From a checkpoint of a small transformer trained on Wikipedia.
Size: 13 layers, 3 heads of 128, MLP 2304 squared ReLU, 43.3M parameters.
Training: a variant of Muon for these matrices, 10071 steps.
MLP neurons of a small language model. Each row is named by its layer, matrix (up: input weights; down: output weights) and neuron, and shows model dimensions 128-319. Each number is 500 + 40 x the weight over its row's rms, rounded and kept within 0 to 999. Numbers have three digits each.
After each neuron's rows, "fires after" lists the tokens most often just before its 100 highest values on Wikipedia text that the model never trained on.

L7.up263:540480449529442473475488504450507530506483452445534488565485518499568520547470513486488417553476559455485492532546547530490528547442509412506556558510458617537488514483497497517436489485485625518571503504478450448508443473513528529531474497485494506427501466543513519527535553400511511495504509498465566528524564560481535503585550433450463536470548443494521483534496458514517533540462503548511466548493486445512490470499522480484508469523551601527460501429514435478501500516566539442535461424476465450571538464421555506480505516490514539508490514523508546490517485566445475535
L7.down263:551469538474474534541528482586549537495553515465550567542483453476540461479527523590488469506484478540486437544521519597517453483511440531501524464443508461540457496432468452491497465510486515546625466464548487472554447524533549514516535480506551486536490466481520535460513473498539497515455460494466535503552513573506502537492462494518544420563483491501519574545559491499459547422498518511523465441465587528493490521463513460541454588538513480488536489563512524474512428419458455507480500565461508465486496469489586500519509536465474501424530544474478509498513459495514406537
fires after: "==", "| ", "===", "\n\n", "== "

L5.up1559:461483417506432496515585451537502550402440444556523552529505439484496502501451479468504552567472559505525557507508489500509427442507449491559483499477478449482548510509543532452497534512519558471460474580506523523448424491475537477544561507485535538484546467532478499472548432512505499526522425467445505505535468501511485478522483489527476443531495553427462437579473509506474512550534489522461464493510502534455521484453532514470644576453509510520488446509502524459509485517466490542503448481526502506444544484581550501502469523500493493565463413532485533518494450504477542533
L5.down1559:598527438489539525519490491478484537485485446487626495482472527524512526504475525565514489501524489505536562468525505489575459515464514578462514484542486531574476565538459460478540454475486483452503454430466504540495454459461435485546482497533539553504503473467499474502512516505582461524568519466495496574483460550463473484500476501511561481540488415471514471490482503487487583533535539424428547552474453548592526486556451517447519480412506444388555526428541476478490522484590606521490568488477492451455404535467471482514493502428557572544534483435524535412462498447534435424
fires after: "M", "A", "P", "R", "S", "L"

L7.up1841:540468470488475488471470485493436525494532483612518535539454570538489587574438542490500354563504531534515478467480482467515547521486480462517448540581418560526471533495483509521426483542511514583540562520511438481452552539536519505532505525520479466497489576535473480478507593497579452542531462498503487457484520484418531499463473479521517470421495436460488503498543469482499538534509497500502545512460490497411501488436560526523620430556551494559492490497531434459546586511519530544512558470524517458497527560444463457490506484542502551543525553572515502435405507543509534501
L7.down1841:447486544536464531550467510529484448517514578447459586454428561538475453509520482538467475551520487543486528499531485487481483534543497464504509493499447434536363470490473469396523486518513479535489455520456446509548433427564565470498427510484475553468545486479462455500580452460541515556541459595457505600478461450546432501531444449510492471519504526521532556547491494506506533496545552473526538510483496597483414483528532542518504528546556467523474513471487476543585455580473503464556483477495553440506461414580492572515461504525432498429461515470465520536477518517424534568
fires after: "==", "\n\n", "== ", "The ", "==="

L5.up1631:537532466536508447531550497487510510476501490479522513466502501442508556454594454524573460517527521460536523480456524609536563514451490488531460521520489553526497488533576455430511516490520525499505517482523470406475481522547526434436519437483524514558479477467486426456470502525532518524461517525501424518536523526502496431550486460501463644501510396506511482443505518518437454482488534492475482557480488547546549525534564475438488458485479508496496562511487509555571497538537563509451510471604486491469454538528487553579539524476560523486501503397511518482504527474479508494
L5.down1631:538506518571447546436547493426519548527455480509482434554573508517520525498500511493470478412463557559568453471522512448471479466527537499469570522537567500414486478591453477544498501426534534536433468467484453523428507451501499548507521543531460505467561503506497557523527475538420446437486517498531485551505494536468487531498553429549550451505494544486570482517566465470538430540524574415520547524493547528498435526467439556457481512462578442521412443467538519509550543514468461538510503536408464463473495422495466502476390550467472530494523545520456472465472499543483500499
fires after: "=="

L5.up969:487548464560531473458506508486484484433516564551474461583503516635535511576504459458475507526443427513505433514542506474548454420510517494572504480502537505409453499546528516551522508476495537493553527397495516515518473557472512502455489538531467517542482489463476554528505524447464496443498487471539462529474575509512432494519515501537502551462502556546437468488481451501479480492528527448550514431551498480582470420518560450514524537490490600553445449506521479484529461541494489506514534510455426502564611585487529467556504519539507461502559528468494540434576466482551461544
L5.down969:546508514446575533467483498506580492506491460471491477477397482458512430568425476579436558483493519462454552513525519488507522494517405564482511556468471544514538481397470476429477475504483413505471511590536448473455517483479434424505484496488530579533518499519511529525468514511465466548463518503514525454452490540470491546505477565525588513506518510492485494482476496574555470509570536515476485507521587487518460517510450514496472448550503418472551446537476499532462523485478522453458539517518562567460512550496496441465507510526523528498518519455503483488441514532449486528
fires after: "P", "fl", "H", "p", "L ", "c"

L5.up566:481445594462558490508482487458533468566473528500501478444591510533539458497493497527446489536547479403486522474546503435480543441525483480496469510509513518507500533465489514475449482481493511497478468504465506487473472534468453491512484479476446448534506518483502554573501450406470496456480460522431459562484442459565586526568450528533578445507535565456467549526506510458495528542507497508514551511510535494503374451483505518494506524510523432497514490483481502485486447542534516493528428541544453490479501436541590546473560528549461466505566458476457485555495556539449458530
L5.down566:532510523520493452548528518496447577524503504447420498488472484530464535450538515500515539511544568422554492535444526581445496565548576539428519562482506489491487558530480497507649550453488481473527529548515527490532534496468513552473550518478505465508459420492465487463480450572468476558417502452544503480496505493454443429510472512518527573529511447600466427515467421551574394477504491489482526456466456496455508535533442481517488493577485567588480521512542554448489489439513442472557557467481505563506535522455472437480449463540558532487433568505515432582580464468504534504
fires after: ".", "0", "T"

L7.up1868:459469517469483470507446458448545519486458455514531453439472549484485450397474481473449489531477431487489483488557552522478511466445450489462476512544557445546452509524436527464477530454500453466502561533495528499496521460495506438540497483520536567546592477532567577472560533501570454504463537472460496519517454399477458539600509460486602513517565525477428451595503507535520572500549447518427491530460443421526430564466501519472470514556544512489518474411427585457500485498452479461443527427515504484501528480472573414550511495464449503430510435492564531480392532524486425504
L7.down1868:512527488518510439465537517511497518476470444493519537560552470479488442465506576476524417428497481521472501439461457458452490417476508513491452499540500500524466513473557562545453478429426556453510563505516478489531533508463501557572505504467497510504527402455537529517479523519558471510473497493442490534451455435473559419531496508489480500488494520483532498557427453557491479470587467487381519543449585459470529531471464466553492533562558482513530515508519424530514533514492554474530501535507496558463431530416524515480507530515479491581507511536483450511522611548479529460
fires after: "for ", "the ", "in ", "over ", "a "

L7.up2166:511423459559504482509487570549463533553473502524513494533405522494417528477595513462571504526554490450494515541533511508533511494470488502494396517470547433534463500532442495478565466472495513461551471519426478471489497461441459497459543417525528491471517466543512488527592542584521540454495487583486483493492506530499495481468549482537504499452444568519517537493472477450474478507510464569440508500531536588498506500385555577501417462487518479586481486404484589467457530562456491463519436553478551481555493500557579480497496479500527467489444538554531549495533501558515555538
L7.down2166:495442467425475507456506455446510519459532473490495534464551424527546461495523464566463487458474518486535475558448534485512534503541466439551565510521487461446510576490554491453493532525509442515481572610501588502519542522516485450522448486469406480561544487494507492530484400357519523475488495493513481528524520515548539468574464525552506529518543517572479444515561490550454521500520540515554445430528488556418500482486518474506519511479537457478540457547494429525512460508506516498505456434511524440532535570398436495467446482520483477525489490455547468462471505471511470462
fires after: " ", "Majority ", "Party "

L5.up1965:576515453544482419524517510521447436445498447543523521473551454467490442434504524504539516503437585520491479573503458492422524504580486487558501530586462511472524504541492483600460536476490420365542527435551597532504521535510462456427522540511469484500508490500502479492542468423563570443541520477518498477395493456581521515481576446432536496517548470567483555512493415523497454470512492394509492430559544478532494524476498543481519472463539512501442501456520516568526517485499502476517498477540531498476503482514513484492537594506446443458476446532522539463456455550425490502
L5.down1965:480427536459494488446505469474462582542439500430499509489530481559518527557477506380478489485518568469428538455500476504556493527540545481467500488455455487511454494522447553426513496429549513499515525543488482524421528394552454550478507464538501492489467524609500469505465470516473533517507459471515534483484471502500512496558450502522421507500451518497589474443524496524509491466487546573475539458445456441555472536460564466468503547462531585452511434482508441581554466546522473465500507457478534518429560526533461479519534487495475472460521529545470559455491548481488539415
fires after: "202", "201", "200", "199"

L5.up1699:423546508533536520490542438531526551504477495520540524528452513487517484532472510438424530515524457505484464520485493524492435491534487435505563528524579451475476594462519531479419492474513525499336459504483480528454425494546514464498458559476532511543525441489493523526450500465406498512471534523535503560502536434428464501439491524544488538517515580529510483565487431483500471504492582568487496490527472518495492552511551500557504493484525534494511518493441469517463471493469478502435514548568423455483468553491567429465447438522498541502481518509525491539559494551492532521
L5.down1699:539510514483508509579498518528503481490461476591554407452538482465511477486499443480547525511494501485491521462528495471498521428475521545444558488492518533520517450504495461456516525520492487553523503514509518509549529535526510463482507500498484532434532545483614496452493450586562498465458505560504602490517503515463565502502497546539516427477521490428582559409528526508486489453470441568449537492512558548542520397485514513427514440580453431486568388494500473445433523510515445515468507441511454564545553535510545482513426537536482512480491466523457482594511483434485568546
fires after: "P", "m", "p", "molec", "fl"

L5.up1337:511552535507565521452508412459456447498511495464466485473508468459503555548537446440523535434403495494450526502542566433527445527507429565516512537509504512486538492479556506519518501499478585517438474520427479491474438503530429524449425587512513480520587476463473550550559495499473555474494413534459458477511556473516450461473490482465549469496538505480507449485432452572495488511497547475525485493535495569479491423629477492532527483530514403502483475482495470448528470417515481556537517566563472565571507521493548467510525522513540468455511506484443482482540499520505532494
L5.down1337:524516457511499454555467553542526479445494528549485477514433509502541520488449558499527495573497594459474489573502546510462527493464579460488493474524568465511508585456473464513475478548600499556523492490535554578530527447483467511471540496492440502499484477507530521490510484547470523469426586522523434498476473534495466558436504496512468531533531542533498478474460494461508553536482532596461524458489547510472558543436546543483471516526489469510556452510501533520472486519458545439497490453432576420467547539477546448489486559511488570518469554512469539539467496483459520531
fires after: "P", "p", "C", "Fl"

L7.up1423:533474541541505503464501493506424489547478498502520491448573468489385455501581528551556471513474489500503496499485522499536495498533451507511508548500521495475442472460499400525533448498500486559444452507504506423528410537453495516528493547502525472463501540518541488480526505515500551380606516488484571451486484510444448525470506536522448478450487492546512530511424500419487514531529529547568445483519501437477519473429561437506474543518453496550535522480529550479502514549425489497518485580528506435505515454483519465555504449490404453480477464440440421505493479497499504494
L7.down1423:443557482484505540440475484488511537452492485467533535552486501460525471552434485420449507454518512530507478516502477478483560490515565439523437504578474538473537564515523499457519498519513570447411525524452569518457620523458518470538504472492496451471542480492440462450504543502542554555465460551514466582535507520459553509515486517524477506531566522446540513485520470543441497430491497579513481520466493560490518528590519446515547447517493494495491492465500429472457463519459471482482503459462538518506479506490466452428448474578567485596518507487504524530492462522476460545
fires after: " ", "\n", "1 ", "field ", "Succeeded "

L5.up1083:484523515502523449537567488492489477389542570465507542498473518529498547509540544555498494586480482525483564540472518524496511494462545521486444456507487539485500542478492527475501439576416402498499510575509527478519453503527430496478532515521479486455423523538480514512507502444473525546420498472549502564475470481502506503520535496416535559502479499427492494425545548557529430487597515504532487514466529443566466502484475459519530557491506468491484600514508492476469506490502500487511500541495487531528406503446482440505520450529518510586472561426515526530442520509545466555
L5.down1083:476518513441506453533524521439506540474543536511474438462561454586500501484560474458439493471428455548527507438492487496497554512556517525503516457514508489478428552444485481458483557522511490554516497431423452471509515524424504503508535508493506499516579445492511458439503483522468536467472504552491489417489505562507444525529435420522534565518537484488438466535487461522503461479489526604461590452532475470441476553599501463526492429597508550560563504465518463504524494464504511542435416556431532498556485486592440512479515521529486507481571493458483563533478554488510485504
fires after: ".", "|", "=="

L7.up1835:519545444479549452516570471430484535473529487544500483548509589510514528456572464470526468534427524516484546491558494497434473482639504478554381491508466566561515512483431485495511517526477537499495525526501558524572466485536546482444521459494527465512504508460452530470484494578505504501466498510486496533544501530466460501478553574511508498479576410460536462457509549511527470455504438525465583518511468538551530505516480506532507439508520518467562547500488479503422533494559504581494466539476468539537445523520432525478523516443474578504522509434541456496469519553593474551
L7.down1835:467561552539487513487491535508486502466511505466466523492444507502498577472494535524506468493549443531523506418481550548439470507548490518559477437510472521462460422495483499479528533578460438540531478490455495510526436513515494516471447486507527434543466519497478521489500505564501480490440576543516518566456519540564524516530512516479503540572511553403545484507502508483528452487463531484470489446468525455548483469516506469458451465447505533489485497499469508503508502476503467533503552510447530537478474454552457494483536558502411519513526515517472426539508514552494510476
fires after: "==", "=", "==="

L7.up824:524479513483420474510478474502467460497497466518534522542533503501530517458503488555465595493442455447483504504518457534460475469512505487516511499491497423477528547529508502482484503540482483472580453529430509523465514477506471448531546432479439462544602504548558442468535461497570614487450483473543504496484554541605490468511533481546453525560551536496465521444474473438455490531533463562485574436522541639533483492499486483527484445463531515531491538499538505526475535532496541500510497495530496474519457515542516558462492462474380510483481450493534501452480545605460450540
L7.down824:500474488413479486555508494491493539483437483474515487520494557514467433484529483484571478466490608495498545521528538422555554483502480528543525542484480562467472455524460504483492582529572477515495454488513503548495525469510458465506389473483540526474420521476538529492503527488540394476524546460477597517510447486485538512552453497531455465577511551483487495591554507512528504453516494489467464500571489537469587526514505513498460553445553436452495482515421514430516574486522534471484493534509463516478492533494470497512562540385493434490516457576437494546436468461471496462
fires after: " ", "hold ", "Turnout ", "Majority ", "votes ", ") "

L5.up2113:542457392549525436462477565497494504466547505575465529484552534437519477454470498489455498627466461514442487553499498579490523448504444470511499519448493530567532534375545438468530534426545457475499535484571520447482522562466557466490528448431502453542481531597524531505517502425514556482509456504440485557469563465545500512511540511491551517485443465496547516412481490424467480423539449547476510488482466493533487504408508531504471519487523469468509482498447530562488542468475487504536412439590523454495465394472563395534485464516521445517454454520524512429515487502513524469
L5.down2113:441536576423550517535518480477483526609457527464520466540487464519446484496517461465542517399468553527542505479427516424532451597489558535451428493519500422456448506522516536477498504510447501491516433471454418520529569528477444512525469527522561512474515525438535549525472419498552517496551474502537534468527571464440505458483450448512528461583528488578444529537511522517469437568474485415494520476473545449469508498519474501452498481482534500533497472553463478477545562563596494436526509535489482522525488494540493516472484458501545485449548558494483494526493480516516531511
fires after: "the ", "| ", "first "

L7.up1332:493483550527462457523495437508567483486487506536532509461558498515521510466571512430524457576521519482498570467431470518486510494471502523484434444414511545492444476555478473550492514518489469505489450557492485514555516515485468422582506509523486524480481463539480496449458443455466517487499521581530492473354509495560503545574446429480479531521424510485491519511503534474447508539522546499499453556484514481510470411570431411483503437449476445524534502522493484432554434438571515544492519490571479533542497521506464535522493502561546486565535509561532488447530471540472556482
L7.down1332:446529491493489431522499534519482485511475543452470477472512521490456548465534501535528527499429494475510467533544532466512544545471518539442546540538480551482495502466449484426519570527501598466527555426512450505493513506405489545373554504475502507509513440528497449472516503539438509548479522506474493468487530462569456513476490614476408520486530508462430466515506461545457417551537470479487462417481482471603493557534510496515480546467465535529540486448546505497539509462502435556507485460524518503475534504533478493544446458476506472459396453512504532460495443535504417482
fires after: "==", "===", "."

L5.up1249:467530563521504519549559533463539553433406428518472477476538584530526507534509456525488458530493500469536492513500454475484522504449525501469485536470528472540491535529499427486567424498501576488489520529564544473453493481501469458470486504467509451477538523488451498420538555595497463401524497509454481545523528438472539490498572491452498500466510554498453492552522507526518546481457524537529496558453563576567456525448530529530557517463510521496479457517456428466505522437459488542474438465533418523520546491538494518549552386522494502465488505515494480464473469551421506544
L5.down1249:580455486541536445446505517477501491493440489543532511539470427526457545514491499544481529514533526537483460528522464585464563564527471552479460538489460506439460507595530465483451474465492578439403522499442478508527503436516466533564488550467499444577536541559507472546518505503475435491447520424545472553476546472415542453580456583508440537507495497455493486450497496515468452525411453427451483420449445564435514558529421478522496479527456457454515441488506493516516444443514518526527513480458515482552472474474535518565527465510523490512480457507515502592536500450523507499
fires after: "W", "B", "S", "F", "R", "comp"

L5.up1596:475507488487540452510489511508459482502527441480461422485491450526566497496467487557467510538520466503494510485453534516566471526475485442495511459442582481541552480442490451519512458519528528470557540496518503544512476473469488415410539499467533520487515511525570510422431455542545499524511487526483473493431522498534477523540529462552519495477423494561493472462487459484538523494529549496546518467459511508532551525543474528506449526478506485432470536531460468521532567461585527524511461476525534494479554503443459447519521476486516489498538517510515433454498535477555527415
L5.down1596:505421506447484523476543504436470497474533501542592468569452533548493495515455491470479511520431521474514447487538502522463473475505519522487513457477529493546447540525461454500476446509526530539490430513505534544494526480541492494491498542504541506520512534475554551502571504457487492546521531547499503455520515501463564439548529502506458480515506543520515526536489441512523577570445532480510529449489566528528531486466534523462455547394574460491491493513543491465518510520495502526450487516432471495531517451496424516520525438484509502476489550597520462544543525494513477534
fires after: "-", "D", "F", "C", "Re", "K"

L5.up507:482442515427518457522487462493500375507435453552529484508481579473472466457455511545521481508544479455547591531510530529513474516492455501511484497473433475543529551496557487485530528459500499473488512548493507501519444517547567500481469495528514457541488572509444494450487469538468491596577496442549446476494493470584461533425519486412446466516543516540455434457448466487571458577496450604499511497520523510515483530414503514450513514490504571522529482513454542519580512580552544536519548469496480497441464462477513427520521471520433571556518509484510520566501434449473523524
L5.down507:477548579584456461473488522552470489474545517586463464485508420506491483503526538501586521562426475490512487472580568501448543458534481488470530488451448468490504474509492476548472468512590489449458463474436538511515486483472566475455486537510483510474528468449424499423442403510518443430527481457420506489494544535473486483509462432522522522576481432460481557413497566518511492514552494553480497488535427457552543546479478455497513561500430456388462488477495490455459448506506530495514499500581494460513517467432470536465493519469543481479499492484502485520470533554472465434
fires after: "M", "A", "S", "s", "J", "1"

L5.up2166:508428495511611459461529506486508469516440457488422478500557508460457466496499508514516437422442426532573529491490491483510522508494463469490448543510553499494489505489513500547465485480518548533479488496554502485547535580576463577512473538415447543506550494512575509524495430517510436514478506434515484505465524439495504502545531452497536531488491570547456517437491485446542576464538477524548451457473404488484444484535505470472454584511546521540495527455457520481478560446506562543493449533513480503534472466515476481457525485501469451537450471483497511413545600522535505471
L5.down2166:504521502472467546456499434526440527549460514491521459491476478516564488489572469495507495507504483417523506535478493475498480507508500524514479535488492461437436453591428525431490493489482498513457536556498469548442478526424510407464584520504526517529413546537420490496504521414453628513440461521503452501513498570526533555523471530498504412476487464525535502563510488445541434580479447488472504599464504508519550504551587502555551463511485532463546526512450516501574474491461464538522480468552525590468476554494440540521497430480479484448529540531497448533502424500535443450
fires after: "M", "F", "G", "D", "L", "K"

L7.up1979:431498475532504486428456539505508465429478559525498525551537483497498456531521551571455542463520491583487513475480521445537421515498418477542518431590463520441573504601519588584500390564518485468484498467439509489515465504508476550562517505516458476558488526556469484501590519513521484475520476581457455500449454492465479514495509549456470512515503523503520565518525469475541518493484460544460597499495521493492489500547569459461570424494500500478481429521525482484493513478470508514548466454510554484462525501534466441452445527572562479463441490496522604532403553460496518425
L7.down1979:450472529587488529519545509511454521524477413522533475501552531446545582538517534475575507524490523535447544505456469539432442547575504521541485445548486523510419445431441495484515507498498538559487508468471457523520522490510470546472489472445531509522471512494477506464474469533498461511490482451507497467506480474538571556470491547461452550439491464548493482429467514520499580569534438507521524479516431521509535474444584561497496515465538500513526490454500539426537478472505406431449479455525461559552509451449488491520538454542559436490576547525489577480486496548434480450
fires after: " ", "=", "201", "202", "200", "197"

L7.up954:518422567504534430465474468445480490482527528579480519516525569606497551502525551515525438512560507513525528484447474443573467441525494496521462536509482495488512459472544478486532532561551487481446575493477461455490577474486467488549546511582598519460606433474550443494476543561545517499425481526568465550544591493451472531505472506478561525516516554467559496488490442561493466489493476458512488524497553477468466498481556494472493471561554513492548508573466510539508490563533506515505471549541434438441527495544457469438545543475409481457454496544503530469492447494460445525
L7.down954:524537413514523538561513503578499469517455494537476415475434480496544502506466503448470412620569455535549482448435452558515561530504520520499503458465533565518459452528513484490518495442467434511525489518473500494502523527460500483509485522493446421538472541437459551405473494509511516545546454485501516529456480549488482558514531507487448466535442453508506545425461520441526528439517456441546524482499408541502513479518536588493545551411497466464523539496473468542452549463509399519527512505512483524526524572447523470484474549477538510474541500455462453464499482486555558497
fires after: "The ", "\n\n", "the ", "and "

L7.up991:567486481494459438494524475463428465556553402541522517517545499512504481465483532448513498540552500445451480499474446463525497474540513528458460416552505584507483518425524484534435488447529562464538575552496488439475493482530466537521532490423508547518543466501511464545544517445570464432540459509541519475514501470502523456502551507553482493420503474538544483488507513497500475501473444499501547463471463493473513548473459483464512439498571469456534486549514518557450507506502507445514494473503514362558554507463441506484488507511446444493457563496486441552520452403537516475
L7.down991:470534487507575461514491448648541507525518549547502522465425542517484487474504503511601447446503445523479490475538429517535499549533466530525503535416467472503461436511512491485509462455508468428447522493537472505535488485419503594417538516511498454527548512460436523456488499553467518506531481486473501431475428487514509533570491503448549481450488499488508510494438515513474473402501495535504458463480526484507506504453454514550499523496495516508432445502488493580502500450522458520476495491506539452488487505466564555553554520525605439436450601382501536514521477494533475535
fires after: "| ", "==", "\n\n", "===", "No"

L7.up148:524466498599514444511505510501538529403460422562474531475563513502539504502554506458506484516495478437547513482447470473485519488532467455563509561501470505510495454490506542449492428513542487546521535467514517466455505555552514483453539563469532603486414438539551574522459542455531487545458526501484498488535471552577483567520516422501520467474513516529444519529513452428477539469515495593505456474474523445562499459515504504524488531516483482445512463486512466488505521408502513522497522536585561516501501530477615493538516502520479479575614432446543511473423497548552528544
L7.down148:464504508468477506497491556496534508531412513415460521478504562480487522506463521506505482484535566515518435502532487458483472508484501494460592544465625519447496486527521491514603537557533503498496423473515535464514552513525516598530497456477502423545535518530473470532484472553476534485520411445438495480493480516449453496482531550532510507520475511481459521578501509497532390536468544466484552473502450489512504554496472418472474459463519563546423495562494525488511496495525473481534569453592499524477523512516504523468541519496524458450508499514504531567447458370474545459
fires after: "the ", "S"

L5.up477:526568494575506560438557427447508482465473442520472420414533539538483523445532483497529449556485435486488487542503482524532416499444528442553477591451509521515511505474471493492528514484529526451479496492513524510502494501513481523450443531429549490549533559540488503490526420458342536519531470489439538558462534498545448520543489449531535495477562486518472479477513513495478516501501508488531488484424518489531504483533520501464539505500465487542533496543533536449518523543499495494554461577520494499454504434460571468503434490446434530479396574524507495481509525459461563486
L5.down477:494491487534518448589456532441452455504515393418448555539512489457435486467521439455582522509551438506409534470512539532492507529550499566446520569457518508463496465440519482513449470480516530505508490539443523445497470537427509442475463510477449521447543535488531433493461550457464545464521527457465536440494504508521495481522520545597490504506501462548565467542527552569470447460478501417562504457556487514443517533521505472536429488474514515536498456519470501508505455531445518561522459546488504499519548501508597445472486468544501541533520512483571527500514534424528523447
fires after: "H", "C", "M", "h", "S"

L7.up2270:502521448524555475523570523466481495519456547494513522547556541509506543535564521503463513510532507413465516533470481514480508527508445456538511547514460509490493477462421424482497506621507520467553501515582429458477438486540583554448452493446576513418465492480522471467449511456456526466482504485526479543524569541587489446542529445421500440461474525523481470550500554476574520476529449468498553496485542454533402519439508518429502523502473458442457513472461490559478552516505474521398493490512519537518455415541567490450440490451400539505409470456493577481520524514502475502
L7.down2270:497460537494417481435477475575449496529513510440534470496509542462544521446495477492537470556510558535510510447487513511530549478484523496546480471510530444529556524559454554520482446498457540530431440482457481536569545461460466494515546550501392420517559407528412499539522557518535501474517488506584498479503379440415515569518464551509431511510567465503480493517470493510477479469480517584473497545542456487423538502499513521520538437486607498503465500466491514477566524462499463471485519469500497499494514543499457525509514521570559467430564562525496459527524524538525537570
fires after: "the ", "The "

L5.up22:527514511535495545493524462494590470477561499521513514514509587538510522478458558519493410538471520514564492507488475608539473547523554540508422479494515558484467489508555500517565501524535448467455494501531491489462370475457532571425527446515490488534457474534435541578521481465456583534520475505482496509498440522512509509476447553543463528540565461483437496455468511526520522509443578462504479468561480533501478493489429492439498474549519470466511501563585536486532485483504482545574429432541475546468460516572531534497477528539462508529391461517515437502532570462505502429
L5.down22:484461558436593475563448540556504489517476502461505399532491457446481472517466407508574602504530451502476552515537517484490545470452447475451552487458482447549556501525412461528475518520560575493481505487457506539606513537541491514533489477451464623492528490533548482543567542489468442498457485490492491533466538525505495505537494450479495481485480525494530563466530467486477500518527425500530526506519508466411555505504508509504435496456498513489567477455460443548498498482513507443492494550523553445507505506451512488482477519444493493513552580480451503602464478509472489496
fires after: "H", "ch", "h", "Ch", "Se"

L5.up1659:528444489538474545578533450508437540447577429492477506533464589538556524535542494509526533506556548502513436483488434415486492436513495479504485487515440490523495551510506490475481469517536452472503478535467517510471427594473570491505549492548504467478546572455528477426511515429496546547477411454521483502592510485461406459503510484538497455489511592468477490463508486498455528493556466507450455456476527506458533553514470514480573536521478511560521427504470435582435425390517525542502483563545548502533472482539501456578503483520531507554471463548521436518529484469600533525
L5.down1659:479469504475496496437446451428551494533466485458542494443515498535483468487455494520536527519447443546425546503516497506505490563493527487473522459480542490555575484511405536499493507441557499543541497528522521465556439459573460512567476572447502446545509512511511410532483565490494479567466529460489506471527507523509500496628452494497517525533500511496494517487471486530560536491539491491508598475508447505560517450469513448496432537466517520518486507549613591508638478441416477496510500608500498493473506534514609466404497541485518513514454562524578531522442429511513476514
fires after: "the ", "S", "t", "s", "n", "U"

L5.up2013:486512512533468461562539525428538487419453456543533522483508547505559550453561527493535476497454504512464471537510547561485494471473464536520493561568524569502416508508453507503553525507496503482555540506437459498511553485491462475429530489492475531410421413541440514546505512536468523509470494552451497501534478470504463519518553503417462526475462495468558449458485495549465554440549455510470501476522529556570533516502525520563426567448504440409503516483530419499488492451479573510496520539511501521484486473482495521491473479560509440475513492458526537498486525516493416554
L5.down2013:506445426509474466404474544496435515576516566473521520534466465502490439512516541488452491531425467529515542498500456493483530514562550497489591502529539449462477517501543447498441465486547503528555521488502581438510505411508484481484438529479529499537568459504469423465545451539540444528521533467503470522459508553544509438494437466468542488481509486455545430551505460555593392546446531547540503473518465599454485571518507491484525464500515507478531514487571510509554464545488524500554486453501458530477520505554445442511464552439478522521483463534519504501475465483472560532
fires after: ".", "==", "==="

L5.up1704:527459477507520501461537511483449428498471533489528495535529490566435518491487519456608468433458533489524490472558503518560466442515433495594536526528513453453549477491498521548534513432531530462493550573530469518524452523446486487461443605485555475457580517482493479400437517516440528480529498588519523481554441475523438484501550475459534513511585539450536447541515462460546475547541518486495436518595463535479489463509521478485523476576559511517519425577466467544490492454482470587531545516511424513524446487505475504474562519507487474496499511597436512462546544484514541477
L5.down1704:537524494551470476536443580504512485508496495482497480578473555528533477502535469481509524559532475520430488545409502530484450531481597511509464500509484505439504484521515470489513503558477465522477506415426506415480529493470506429469530513432523472436472454470473470555630470549520499483482596469495458505507537475558590526468536572515563520544480456521545482525523509523500492482461490581563465507494487500430475573514538469483565478554518551477473509416478505484498525420524506481508563462524507510465492524451584537492459508527493472493553527500521528548494507509505407472
fires after: "P", "p", "f", "F"

L7.up1165:511488506482544513548512530483471474420534483476447494412449448482564513507516476478562517540514398457439465502562460531499466479492475509506550551477496561557587466492574488529482438485513514471483479467473487467522464469491535503438449488561501481498498506550440505474503447543515494498542444570474488532475491498448498446516492529507550455552487524525531470449512529479514490530490552519526513471451508545508467561486490547450529547428478463492486497483409478518458491444512550507516418556522452547461579453516606492494438522520489485547449490528451547438520546499523572533
L7.down1165:501456480482491489514518565492492533502520421477428481493475509414470458508450452463447576531538512499514567513552522501437478482456513509471537400463481495477446525455513536464435464502489443504625542538461530470472484555472508518534594547563471515442469496464484558486529573484530511525459486497534490482511535483446555474531433522525489466423593513515485480502551479521516494443534490451533457498536570491437576471563509508500480453471439509500438534479485465468546521532448495440519467498504500475461505521457499543460534541526500508525548534567536521556460517468510481412
fires after: "C", "R", "100", "Pr", "S"